Weights of a small transformer language model: MLP 2048 SwiGLU, rotary positions.
MLP neurons of a small language model. Each row is named by its layer, matrix (down: output weights) and neuron, and shows model dimensions 336-399. Each number is 128 + 24 x the weight over its row's rms, rounded and kept within 0 to 255. A neuron's up and down rows have the sign that makes its largest values positive.
After each neuron's rows, "fires before" lists the tokens most often just after its 100 highest values on Wikipedia text that the model never trained on.

L3.down1707 [120 153 125 177 173 130 132 131 113 170 107 120 169 121 180 133 130 141 122 128 127 101 152 123 130 124 182 147 179 141 109 100 127 118 114 143 143 121 165 106 110  75 131  62 173 115 162 136 130 124 101 148 107 153 135 159  81 106 124 122 100 121 109 161]
fires before: "- ", "| "

L12.down987 [155 118 138 125 138 115 129 154 104 136 108 116 147 121 135 117 143 140 124 120 167 134 126 116 144 118 109 111 119 131 159 153 124 107 120 101 130 132 126 116  82 124 118 146 145 144 149 121 135 145 134 125 114 126 146 133 142 123 110  69 158 112 108 131]
fires before: "\n", "| ", "\n\n"

L12.down203 [125 105 155 121 128 121 138 102 125 155  73  92 123 140 129 144 129 166  97 119 117  97 122 133 100 141 148  92 147 111 111 160 107 112 108 149 103 147 111  95 132 126 108 158 119 128 172 128 102 114 130 143 134 146 160  95 188 161 115 120  80 111 113  93]
fires before: "| ", "of "

L12.down806 [158  99 129 126 138 145 161 113 116 115 141 135 176 115 132 105  86 156 100 131  73 130  99 133 100  98 152 151 132 131 135 115 104 107 123 152 144 118 120  98 121 159 127 128 148 142 161 103  95 162 124 110  97 160  95 140 115 153 155 158 132  84 113 122]
fires before: "| ", "|", "scores", "and "

L3.down157 [ 86 160 130 102 132  75 146 109 106 142 113 117 127 169  74 145 102 148 113 132 193 140 111  97 132 106 130 109 111 114 144 117 146  99 106 149 109 106  87 131 115 111 173  80  80 130 138 104 135 117 149 141 116 166 163 114 131 149 163  94 135 142 147 168]
fires before: "| ", "|"

L3.down522 [124 164 116 136 142 113 125 138 176 187  93 121 131  66 133 119 100 177 130  95 128 137 139 136 132 152 115 122 129 138 119 120 143  93 114 177 127 161 142 146 119 127 179  97 109 120 151 112  87 108 128 147 138 163 146 133 149 156 144 100 120 130 138 171]
fires before: "- ", "\n"

L12.down25 [125 113  88 147 168  99  78 138 135 111  99 156 124 140 106 141 146 153 137 161 131 134 112 102 164 141 125  90  95  95  99 189  69 134 146 131 155 115  98 155 118 110  90  70 123 155 113 122 105 130 144 141 174 144 147 105 118 176 144  80  68 130 162 113]
fires before: "\n", "\n\n"

L3.down454 [167 146 136 174 115 117 115 119 140 113 141 142 143 120 163 108 149 102 128 102 109 150 103 143 158 110 150 140 119 152 158 167 104 126 133 143 148 156 117 137 105 174 121 123 142 163 128 134 144 138  74 123 109 127 145 152 130 129 105 112 157 110 126 119]
fires before: "\n"

L3.down1135 [152  89 128 109 180 146 125 133 114 181  89  93 106 176 116 144 131 107 153 144 157 146 135 121 157 163 147 117 117  97  96 105 140 138 138 148 159 136 109 146 117 154 128 138 129 124  96 125 122 143 145 130 161 144 119 123 132 128 136 147 135 128  98  79]
fires before: "| ", "– ", "medal ", "in ", "career"

L3.down1157 [112 117 127 130 112 155 136 108 137 161 152 142 140 158 144 191 105 101 150 152 177 126 120 196 126 143 109 171 150 121 116 169 151 178 109 161  99 144 145  95 122 148 124 124 124 134 146  97 150 125 128 115 168  94 107 133  99  78 126 141 177 124 133  89]
fires before: ", ", ". ", "\n"

L3.down128 [ 96 115 126 119 161 130 152 136 152 126 136 161 121 150 114  97 122 125  98 116 155  99 122 138 121 132 147 101 140 127 122 117 118 122  97 138 138  76 120 118 123 130 133  91 125  94 104 115 103 135 138 101 141 126 116 133 157 116 146 103 135  79 174 102]
fires before: "| ", ": ", "|"

L3.down1792 [160 125 139 164 117 146 100 115 132  87  89 114 145 131 146 141 102 149 124  76 141 132 150 154 132 107 125 151 149 137 132 130 161 110 139 148 154 111 155 142  85 115 117 168 115 135 153 149 128 137  97 164 134 129 126  99 149 151 165  95 137 120  99 132]
fires before: "\n", "| ", "\n\n"

L12.down1355 [149 105 154 132 119 156 124 141 113 160 101  95 144 129 127 117 125 142 143 174 109 142 174 183 134 135 126 103 116 136 149 139 135 139 142 136 125 130  85 125  93 123  57 134 163 123  96  82 164 158  96 167 122 129  87 128 137 115 135 126 110 137 133  89]
fires before: ": ", "\n", "\" "

L3.down1539 [128 100 132 114 124 138 157 116 111 165 123 123 121 110 106 138 100 137 134  97 152 135 158 115 178 103 114 173  97 119  94 169 125  99 164 130 180 130 149 122 128 122 127 116 166 122 119 125 151 127  89 110 156 171 138 166 172 110 134 126 112 139 147 129]
fires before: "s ", ", ", ". "

L3.down1289 [126 159 148 119  76 134 146 125 107 146 153 128 112 148 168 121  79 121 127 102 165 151 147 133 137 146 132 118 154 113 102 133 145 145 153 169 131 142 158 144  87 148 141 112 145  76 135 133 128 111 108 143 106 100 136 139 114 130 128 103 132 105 130 178]
fires before: "- "

L3.down664 [149 120 134 161 114 111 140 120 132 123  86 120 118 113 108 108 103 137 139  74 141 158 147 152 151 163 111 129  95 184 137 153  92  99 137 143  87 101 132 106  75 133 148 147 119  84 121 168 120 100 101 166  99 137 174  98 158 150 154 158 126 107  98 146]
fires before: "|", "| "

L3.down1930 [149 130 143 170 139 138 142 129 157  95 107 137 145 126 134 143 107 122 120 131 151 114 141  83 125 126 111 139 137 161  62 117 142 135 107  99  88 141 103 102 120 159 180 151 141 130 112 148 102  91 145 113 176 119  85  68 147 162 147 164 150 176  94 155]
fires before: "| "

L12.down1265 [143 154 137 158 198 135 123 128 110  91  90 112  84 132 131 121 125  88 155  98 125 113 136 140 169 117 125 134 130 114 102 109 132 145 109 151 122 159 170 150 130 158 122 145 187 126 115 132 151  83  70  95 100 133  96 151 176 193  83 104 111 126 101 115]
fires before: ",", "–", "-", "th ", ":", "."

L12.down1499 [145 128 131 111 131 105 162  90 119 157 113  88 128  98 139 127 124 117 104 147 146 137 155 107 171 106 118  99 121 147 124  75 141 123 175 159 129 138 132 113 168 117 145 146 156 165 121 153  97 136 147 135 153 153 144 118 162 148 162 137 139 137  89 129]
fires before: ",", ".", "°", "k", "ank", "ak"

L12.down695 [140 120 156 122 164 101 168 166  96 166 111 119 123 102  86  74  74 131 115 168  99  76  97 107 120 176 103 108 158 133 157 153 149  94 129 137 155 147 106 123 152 127 108 115 136 130 115 102 173 154 151 123 137 169 143 176 108 103 141 151 123 138 107 133]
fires before: "'", ", ", ". ", ".", "' ", "\" "

L12.down703 [123 106 144 107 114 105 169 136 131 124 138 105 115 126 124 153 103 149 109 129 110 143  90 100 152 145 141  90 127  78 107 183 152 138 114 122  85 133 118  84 109 118 143 116 154 133  90 120 116 151 157 125 123 163 120 133 154 141 119 110 122 109 147 142]
fires before: "| ", "|"

L12.down1868 [150 155 125 158 139 119 163 109  73 150  92 145 130  86 158 104 101 120 125 150 121  93 103 129 132 104 162 134 130  96 145  75  93 140 122 116 146 146 154 116 113  92 128 130 104  86 150 109  97 143 150 133 142 165 131 150  96 133  91 115  99  91  92 119]
fires before: ", ", ". ", ".", "'", "-"

L3.down1431 [171 103 108 157 112  97  85 127 103 160 142  95 149 134 152 144 120 114 112 142 175 129  75 154  95 134 109  96 127 124 105 160 123 107  89 158 133 141  92 134 135 114 135 138 120 138 140 119 119  70 155 107 141 169 162 122 134 126 113 137 114 128 105 110]
fires before: ", ", ". ", "\" ", ".", ")"

L12.down995 [148 111  66 172 106 122 113 139 108 139 151 137 101 164 118 132 106 119  90 132 111 129 122 101  93  99 134 139 162 104 134 149 140 155 189 115 129 123 186 108 121  92 157 179 143 115 137 124  67 139 120 147 149 175 113 142 155 136 146 137 117 121 178 113]
fires before: ", ", ". ", ".", "-", "), "

L12.down1885 [117 132 124 103 188 104 167  90 121 106 126 104 141 182 147 132 114 142 111 100 106  98 136  99 127 100 174 152 151 122 121 160  94 106  98 135 105 111 103 135  92 118 136  99 127 138 157 111  97 121 152 130 132 161 134 141  99 128  97 137  96 104 140 162]
fires before: "| "

L3.down321 [117 107 116 165 126  96 105 146 116 100 131 139 155 144 152 120 143 129 150 109 154 117  87 157 149 127  86 121 134 122 108  94 131 165 152 136 140 137 132 107 182 145 129 150 113 132 131 160 129 145 109 124 151 128 154 117 135 114  75 133 108 125 159  95]
fires before: ") ", "% ", "; ", "("

L3.down1927 [143 150 105 161 169 137 115 143 138 149 117  90 118 136 144 138 139 117 157 146 136 102 134 107 131 126 123 133 150  91 120 106 126 173 160 150 114 117 130 138 148 172 167 118 111  93 118 101 105 144 152 121 111 135 148 148 148 143 133 104 130  94 125 168]
fires before: "| ", ".", "; ", ") "

L12.down1226 [137 157  91 142 126 121 130 126 110 126 104 116  93 154 145 142 124 117 105 128 109 137 163 127 136 119 156 116 159 129 122 161 136 125 175 127 134 121 112 155 148 149  90 127  74 134 130 124 122 131 151  77 102  86 167 124  77 172 191 145 120 116 149 125]
fires before: "7", "6", "0", "2", "0 ", "4"

L12.down1264 [110  92 172 134 118 123  92 126 138 139 164 113 124 154 193 112 135 177 150 126 133 123 133 137  72  93 139 144 153 122 136  86 106 146 156 115 134 109 109  74 154 125 127 157 100 126 119 112 152 149 137 128 110 130 170 123 153  95 146 129 130 140 117 127]
fires before: ") ", "\n", ", ", ")", "; ", ". "

L3.down1964 [161 151 157 113 113 107 128 134 143 166 112 137 131 141 150 136 116 161 101  56 110 126 137 142 125 114 116 100 147 130  87 129 108 100 134 100 137 158 151  85 142  98 161  98 172 136 140 135 123 149 145 159  86 148 165 122 161 158 156  69 131 117 132 151]
fires before: "- ", "2", "1", "\n"

L3.down1088 [129 120 129 108 108 105 120 149 156 119 121 129 116 109  99 146 142 158 118 107 101 127  93 132 122 108 126 154 122  85 132 123 122 133 113 152 133 170 108  86 124 158  98 150 130 100 111 145 154 113 130 171 174 155 116 113 159 135 127 134 113 114 127 106]
fires before: ", ", ": ", ". ", "of ", ".", "'"

L3.down1483 [ 94 151  85 134 162 116 154 142 131 129 128 109 127 112  81 115 127 161 117 124 150 121 109 115 142 122 179 131 127  99 118 111 137  95 135 137 114 145 155 159  98  93 103 127 134  83 142  98  62 137 105 110 129 117 105 114 137 136 144 149 160 143 143 140]
fires before: "| ", "–", ",", "-", "} ", "|"

L3.down328 [ 87 139 122 185 101 177 108 121 118 161 104 126 112 133  86  80 113 164 130 136 153 144 134 139 127 129 144 111 168 155 124 161 120 156 135 126 133 131 149 151  88 129 100  84 118 122  80 145 165 127 119 137 103  99 103 135  95 157 141 156 153 157 145 160]
fires before: "0 ", "0", "1 ", "3 ", "5 ", "2"

L12.down126 [133 101 137 161 120 155  88 107 128 106 131 137 101  97 111 126  78 113 127 101 148 122 154  96 173  95 124 159 151 151 126 123  89  95 119  81 153 106 133  62 137 117 110 136 164  65 106 110 124 125  94 133 133 112 161 121 120 150 136 126 150 141 136  95]
fires before: ". "

L3.down1873 [121 135  98 146  92 149 136 115 145 144 157 118 106 145 138 118 115 139 104 145 116 151 120 153 130 103 166 107 129 163 114 133 151 112 123 189 114 102 110 121  94 158 109 182 133 155 141 130 120 110 155 160 106 117 173 132 107 143 120 122 148  98 137 155]
fires before: "| ", "|---|---|---|---|", "|---|---|---|---|---|", "|---|---|---|---|---|---|", "|---|---|---|", "|---|---|"

L12.down1144 [156 135 120 148 147 113 102 136 143  92 138 126 113 117 162 109 140 159 107  99 147 113 127 133 141 160  85 136 117 113 159 158 125 151 153 134  87 109 165 111  98 111 121 157 120 141 142 161 130 130 101 136 141 128 129 140 113 125  90 131 107 108  73 137]
fires before: "\n", "\n\n", "| "

L3.down307 [144 140 142 107 150 144 156 110 126 148 134 124 117 124 142 116 152 167 134 130 137 116 116 141 164 143  82  90 158 106 144 109 123  98 125 159 101 159 120 154  81 117  92 146 163 104 125  99 145  84 155 116 122 155 134 136 119  84 160 118 131 137 125  81]
fires before: ", ", ".", ". ", "'", ") ", "Regional "

L12.down752 [143 122 145 133 126 139  87 156 144 163 158 128 149 140  91 127 127 119 108 118 134 122 131  91 147 112 124 131 172 149 155 143 112 116 146  83 105 133 140 104 114 135 141 133  93 123 132 148 154 145 131 101 120 100 120 145 106 112 141 120  90 127 120 111]
fires before: ". ", ".", ", ", "'"

L3.down1756 [119 124 139 122  93  92  91 147 167 137 120  99 111 105 151 133 112 132 107 126 158 126 120  79 143 140 115 133 153 125 155 142 138 122 122 127 109 132  70 127 123 117 138 129 152 121 140 112 161  69 146 123 147 104 189 177 149 130 123 123 151 135 154 109]
fires before: ", ", "\n", "| ", ". ", "; ", "."

L12.down1179 [178 119 117  73  89  99 122 115 146 187 177  84 114 134 103 134 114 177 118 137 115 111 121 134  71 125 124 166  79 136 126 122 123 133 136  81 101 124 115 148 149 155 127 130 130 111 131 111 160 104 110 103 102  88 100 103  84 140 100 158 160  92  98 140]
fires before: ":", ".", ". ", "–", "°"

L12.down877 [126 111 121 150 138 118  90 130 145 143 141 126  76 130 142 112 117 168  96 148 134 104 110 160 115  97 134  98 147 120 162 160  98 188 117 102 113 158 123 135  78 163 142 134 138 127 127 136 123 123 116 151 140 114 203 148  89 153  93 120 127  99 132  97]
fires before: ", ", ". ", "ș", "."

L12.down95 [144  92 135 157 135 126  86 162 125 124 104 101  99 166 110 124 119 139 175  87 100 120 178  84 129 108 117 138  99 139 115  96 100 125 111 102 128 142  95 127 162 154 130 136 104  87 147 177 119 159 112 118 118 150 167 103 173 100 121  93 124 133 144 100]
fires before: ") ", ": ", "; ", ")", "\n"

L3.down2042 [105 168  71 115 119 167  83 105 144 144  98 135 131 109 146 131 108 174 170 160  86 141  99 158 107 151 169 110 123  95 141 153  93 156 109 135 121 144 103 149 145 151 114 128 148 145 115 120 112 144 119 142 121 121 127  68 116  95 124 115  92 117 126 154]
fires before: "\n", "\n\n", "4 "

L3.down1675 [ 80 160 148 129  88 130 172 100  84 134 142 120 118 163 140 109 107 125 135 117 125 163 153 142 123 159 129 135 173 120  83 113 110 148 148 146 133 130  99 129  85 123 122  95 160  82 164  98 118 129 114 124  82 100 148 168 111 142 106 100 129 102 113 148]
fires before: "- "

L3.down1742 [ 97 115  82 120 146 115 122 106 148 134  97 127 112 106 139 100 111 140  85 155  98 167 121 135 121  85 120 150 126 136 130 130 101 108 117 153 129 144 101 111 126 167 125 163 155 174 176 122 144 143 127 137  76 148 188 131  97 120 157 174 104 130 142 178]
fires before: "| ", "|---|---|---|---|---|---|", "|", "|---|---|---|---|---|"

L3.down1504 [149  66  91 125 146 164  84  85 132 144 131 111 165 145 125 142 143 135 114 164  98 116 118 122 133 113 107 142  91 156 111 138 150 113 140  93 133 111 108 153  94 165 159 160 138 133 109  95 136 171  97 126 139 133 127 116 129 109 196 140 137 134  95 110]
fires before: "\n", "\n\n"

L3.down1862 [115 160 122 111 126 143 154 167 178 105 128 130  83 145  91 133 138 130 112 104 109 107 128 127 141 149 141 117 129  93 126  98 141 142 107 135 150 159 139 149 156  99  89 103 126 135 168 131 123 159 154 141 139 134 105  97 134 113 155 117 144 137 109 141]
fires before: "| ", "|", "Star", "P", "("

L3.down1430 [106 117 136 111 127 148  74 116 144 112  96 120 135 118 144 155 111 119  96 210 142 140 104 124 149 110 146 125 111 167 170 117 163  98 116 114  96 112 109 138 152 147 136 170 145 132 107 134 159 102 121 116 128 136 156 126 146 121 139 100 108 116 113 127]
fires before: "\n", "\n\n"

L3.down711 [130 100 140 177 145 134 104 111 161 124  91 109 175 102 171 123 135 106 147 150 148 107 140 138 106 122 100 130 151 133 121 149 150 102 110 169 132 130 101 129 147  95  98 174 108 134 120  86 159 136 144  98 158 138 115 118 129  99 172 162 147 128 106 134]
fires before: "\n\n", " ", "No ", "Serie "

L3.down1048 [141 162  92 126 133 113 110 116 132 150 123  87 104 143 132 170 121 192 112 154 147 155 140 172 136 129 129 103 116 133 103 133 118 175 124 157 113  99 135 120 119 128 137 167 113 127 123 147 123 132 116 115 128 118 121 168 143 119  99 108 143 136 143  78]
fires before: "\n", "\n\n", "201", "/ "

L12.down1804 [157  94 144 116 122 116 127 155 141  99 120 133 149 151 119  89 117 139 144 108 118 150 114 146 125 139 137 157 107 143  91 128 117 151 142 107  91 140 121 134 125 144  86 143 125 121 120 119 152 116 123 183 140 114 160 143 190 106 180 120 131 137 120 150]
fires before: "% ", "| "

L12.down181 [106 126 106 141 115  88 115  92 111 114 158 142 157 136  97 160 129 168 145 114 117 113 127 102 129 146 108 136 106 105  87 155 110 119 134 110 106 108  98 111 148 143 143 114 110 115 172 138 158 134 155 160 115 142 154  91 131 121 100 135 100 127  97 156]
fires before: "(", "| ", ". ", "/ "

L12.down509 [109 133 120 126 129 120 159  94 139 133 135 131 150  80 120  74 138 130 112 147 109 142 103 115 114 164 121 125 102 172 127  86 154 115 140 130 136 128 108 107 160 131 139  83 142 139  73 115  64 112 114 117 149 157 103 142 139 110 142  93 142  87  81 186]
fires before: "and ", "in ", "on ", "for ", "to ", "as "

L3.down679 [128  97 140 144 134 117 148 168 111 145 130 115 156 125 131 124 121 144 147 131 140 104  83 112 166 142 163 125 131 160  73 123  97 120 116 135  88 113  84 121  72  92 172 151  87 102 108 161  46 108  84 154 135 150 157 126 135 122 134 116 153 116 118 117]
fires before: "| ", "|"

L3.down268 [119 184 119 124 150  85 165 142  93 125 119 123 113 121 139 156 108 176 121 121  78 179 112 147 152 118  84 130  99 167 119 141 130 126 135 123 136 143 140 127 102  81 113 139 141 102 101 137  84 153 131 159 131 109 154 142 122 151 155 128 161 163 148 116]
fires before: "| ", "|", "year"

L12.down1972 [106 126 147 159 144 131 153 141 162 126 125  88 141 116  70 135 126 158 158 118  91 151 110 160 148 153  91 131  90 124 124 130 128 132 134 126 130 128 132 123 175 113 117 133 130 119 110 132 111 116  90 138 147 118 125 146 145 127 141 108 100 104 123 121]
fires before: "."

L3.down735 [116 112 107 106 142 161 140  88 114 158 116 140 129 142 123 146 132 120 135 143 127 127  85 117 130 139 114 116 115 116  93  82 162 151 114 147  93 134  87 103  85 148 116 138 130 131 144 106 118 124 105 121 166 132 108 101 142 128 116 171 130 110 158 144]
fires before: "| ", "/ ", "career"

L12.down382 [139 118 128  91 142  91 106 139 115 136 173 111 148  97  87 103 110 163 116  61 136 138 137 118 147 123 138 146  94 123 109 107 143 151 135 135 111 110 142 137 155 100 162 103 162 133 100 138 154 104 149 153 115 104 120 145 141 115 108 146 123 114 120 133]
fires before: ".", "°"

L12.down807 [153 130 159 122 133 107 126 141 100 137 129 143 100 134 128  82 120 158 172 133 187 129 133 123 153 142 122 110  98  85 109  70 144 126 151 142 161 144 146 127 145  79 123 105 120 115  79 115  91 106  89 160 107 134  88  85 167 105 114 143 139 124  68  98]
fires before: "-", ".", "(", ",", ")"

L3.down385 [152 162 112  87 136 128 146  98 110 147 109 108 118 123 164  96 125  72 195 150 183 103 113 109 135  78  81 104 138 136 138 115 150 138 126 138 158 156 114  88  99 135 144 154 133 106 147 124 139 137  80 126 135 182 130  97 132 167  93 158 134 157 111 137]
fires before: "| "

L12.down1064 [145 149 152 140 111  92 104 135  92 119  99 110 146 122 140 100 115 125 128 150 103 136 147 133 134 157 125 107  96 105 130 161 147 108 102 131  96 179 145 143 137  96 111 130 135 130 148 129 133 137 149 161 124 144 142 133 138 106 111 170 135 125 162  86]
fires before: "=", "is ", "(", "and ", "| "

L12.down1 [142 125 111 124 169 130 142 149 135 128  85 117 150 121 157 117 100 101 125 118 148 121 137 114 128 106  88  65  83 128 140 139  89 103 132  96  95 132 109 105 130  87 145  80 123 142 135 109 138 108 139 103 118 156 137 139 107 116  99 149 100 156 149 143]
fires before: "as ", "in ", "on ", "to ", "for ", "with "

L12.down1266 [157  93 129 160 150 128  95 113  94 153 103 177 144  99 176 157 138 129 106 141 118 135 137 123 106 150 142 116 155 110 146 101 144 104 152 127 137 118 119  94 144 151 137 179  90 132 140  84  73 136 160 142 115 157 155 129 107 123  95  96 107 138 117 117]
fires before: ". ", ", ", ": ", "; "

L3.down578 [168  71 144 108 116  77 156 115 152 145 107 152 132 126 151 149 126 129 108 108 160 110 127  84 156 104 111 118 131 147 107 161 194 101 103 161 167 166 136 127 122 143 125 147 160 165 113 155 163 133 127 167 139 134 132 112 159 126 118 120 114 132 128 119]
fires before: "s ", ". ", "'"

L3.down1002 [112 162 115 100 151 114 155 118  87 106 113 102 182 133 117 164 101 162 100 130 131 119  98  66 154 141 132 154 138 124 157 133 180 130 126 155 146 162 134 137 123 145 141 138  92  82 138 112  62 110 108 145  91 152 137 149 119  97 161 152 128 134 141 138]
fires before: "| ", "|", "year"

L12.down1193 [128  68 193 140 129 103 119  92 116 197 149 148 113 101  92 145 138 151  94 127  86 137 114 132 124 137 134 165 117 134 100 138 111 121 132 111  97 145 131 117 117 139 169 106 115 138 148 117 121 162 133 111 134 106 131 100  82 102 153 170 186 107 120 112]
fires before: "| ", "\n", ": ", "% "

L12.down1474 [132 113 126 171 161 139 175 144 142 128 134 134 146 131  86 127 109  87 134 125 109  92 117 119 116  96 105 162 134 125 108 143 114 170 171 105 107 128 106 103 150 116 161 140 135 113 149  98 113 102  95 135 171 108 133 161 141 112 147 137 138 125  89 142]
fires before: "| ", "States "

L3.down1470 [139 102 152 130 155 146 173 104 109 175 136 120 126 151 135 124  90 122 131 142 141 155 117 126 119 110 158 131 166 106  71  92 113 146 119 110 165 128 151 150 100 128 171 119 155 114 136  97 141 143  87 143 111 144 120 142 131 143 122 140 107 102 124 204]
fires before: "- "

L12.down950 [180 105 106 109 148 136 131 145 147 164 151 121  69 147 123 105 144 151 101 154 127 126 146 128 123 131 113 123 113  97 146  95 106 131 110 113 111 149 126 113 110 104 100 133 160 124 108 160  93 115 159 145  95 176 141 121  97 107 124 108 149 123 168 106]
fires before: "\n", ", ", ". ", "; ", ") ", "um"

L3.down16 [145  92 153 138 147 132 143 143 101 173 122 108 129 111 159 131  79 113 138 218 105  69  95 158  64 122 106  73 125 146 156 149 116 155 130 136 144 153 127 120 172 116 163 130 145 136 147 146 149 125  99 137 135 128 136 104 119 146 116 126 156 115 173 106]
fires before: ", ", ". ", "\n", ".", "==", "==="

L3.down1443 [135  97 131 119 151  50 117 108 108 133 149 132 120 108 131 145 157 134 123 105 198 129  86 122 159 123  96 121  98 132 156 145  98 170 159 145 145 176  69 105 107 144 158 107 106  94 101 149 136  91 133 135 165 150 162 177 149 140 140 146 120 162  79 152]
fires before: "| ", "|", "("

L3.down287 [143 155  96  93 137 144 196 115 117 135  83 147  96 131 114  88 145 154 146 163 124  91  69 128 115 130  66 123 113 151 108 133 129 149 132 125  85 125  98 127 114 109 138 152 116 165  99 133  82 187 118 106 135 128 149 130 129 157 110 140 138 133 122 145]
fires before: "| ", "|"

L12.down1472 [122  92 131  72 150 123 201 121 127 156 137 148 107 149 139 158  86 112 100 182 160 154  93 152 144 150 101 143 127 130 119 141 135  92 111 154 111 166 140  95 145 109 121 109 135 176 113 152 100 125 157 190 120 172 163 181 117  57 127 133 119  98 100 119]
fires before: "in ", "of ", "and ", "for ", "as ", "from "

L3.down866 [164 121 132 128 101  98 112 141 130 139 138 149 151 119 127 108 158 124 143 130 155 131 112  89 108 152 107  99 121 151 144 144 108 138 149 144 122 142 158 110 177 149 111  65 113 122 119 134 117 132 113 127 107 115 137  85 156 144  86  87 113 163 142 121]
fires before: ", ", "as ", "-", "."

L12.down1060 [126 166  88 127 151 151 136 174 162 148 173 129 126 113 141 139 109 111  94 122 158 110 101 110 111 119  77  98 107 130 138 110 132 128 113  89 101 133 113 123 132 102 127 100 140 141 163 154 139 127 106 132 160 170 151 150 155 145 111 152 127 155 123 172]
fires before: "| ", "|", " "

L12.down1582 [156 125 114  77 141  93 154 104 113 147 125 152 131 145 196 172 115 113 148 115  72 173 139 124 122 144 134 132 150  90 101 116 148 129 133 136 140 119 151 133 181  98  85 122 147 134  84 113 153 122 172 168 130 111 135 130 127 106 173 149 149 106 162 134]
fires before: "to ", "and ", "in ", "as ", "for ", "("

L3.down1745 [150 114 128 188  85 122 100 118  98 144 155 107 162 135 144 166 105 120 101 136 170 140 123 136 123 135 143 128 138 120 130 106 132 128 118 127  99 103 130 153 118 119 131 132 110 151 158 113 113 152 119 124 183 111 161 121  99 117 126 100 144 166 126 103]
fires before: "\n", "\n\n", "; ", "% ", "| ", ") "

L12.down1869 [130 143 144 140 143 143 129 125 116 123  60 173 136 122 121 137 130 153 122 125 152  95 148 109 120 147  79 115 153 117 148 157 144 129 141 100 163 162 135  99 134 161 135 168  94  96 110  94 127 163 108 125 165  89 169 117 136 106 129 107 149 104 122 147]
fires before: "| ", " "

L3.down348 [122 116 141 134 163 123 102 120 145 151 125 113 143 151 106 111 144 166 147 153 112 113 125 160 114 170 135 109 131 165 136 138 112  95 113 124  88 139 107 133 121 139  67 161 125 184 185 150 124 112 123 143 152 153 145  95 147 119  88 151 151 122 113 107]
fires before: "\n", "\n\n", "that "

L3.down1506 [119 165  99 122 137 146 115  81  97  80  96 135 143 132 169 128 126  75 159 144 151 103 160 168 144 162 120 119  90 102 145 132 114 150 145 139  92 138 110 149  98  96 115  81 175 115 215 126 143 111  74 152  88 133 103 116 123 103 113 108 102 123 137 132]
fires before: "–", ", ", "s", ": ", "| "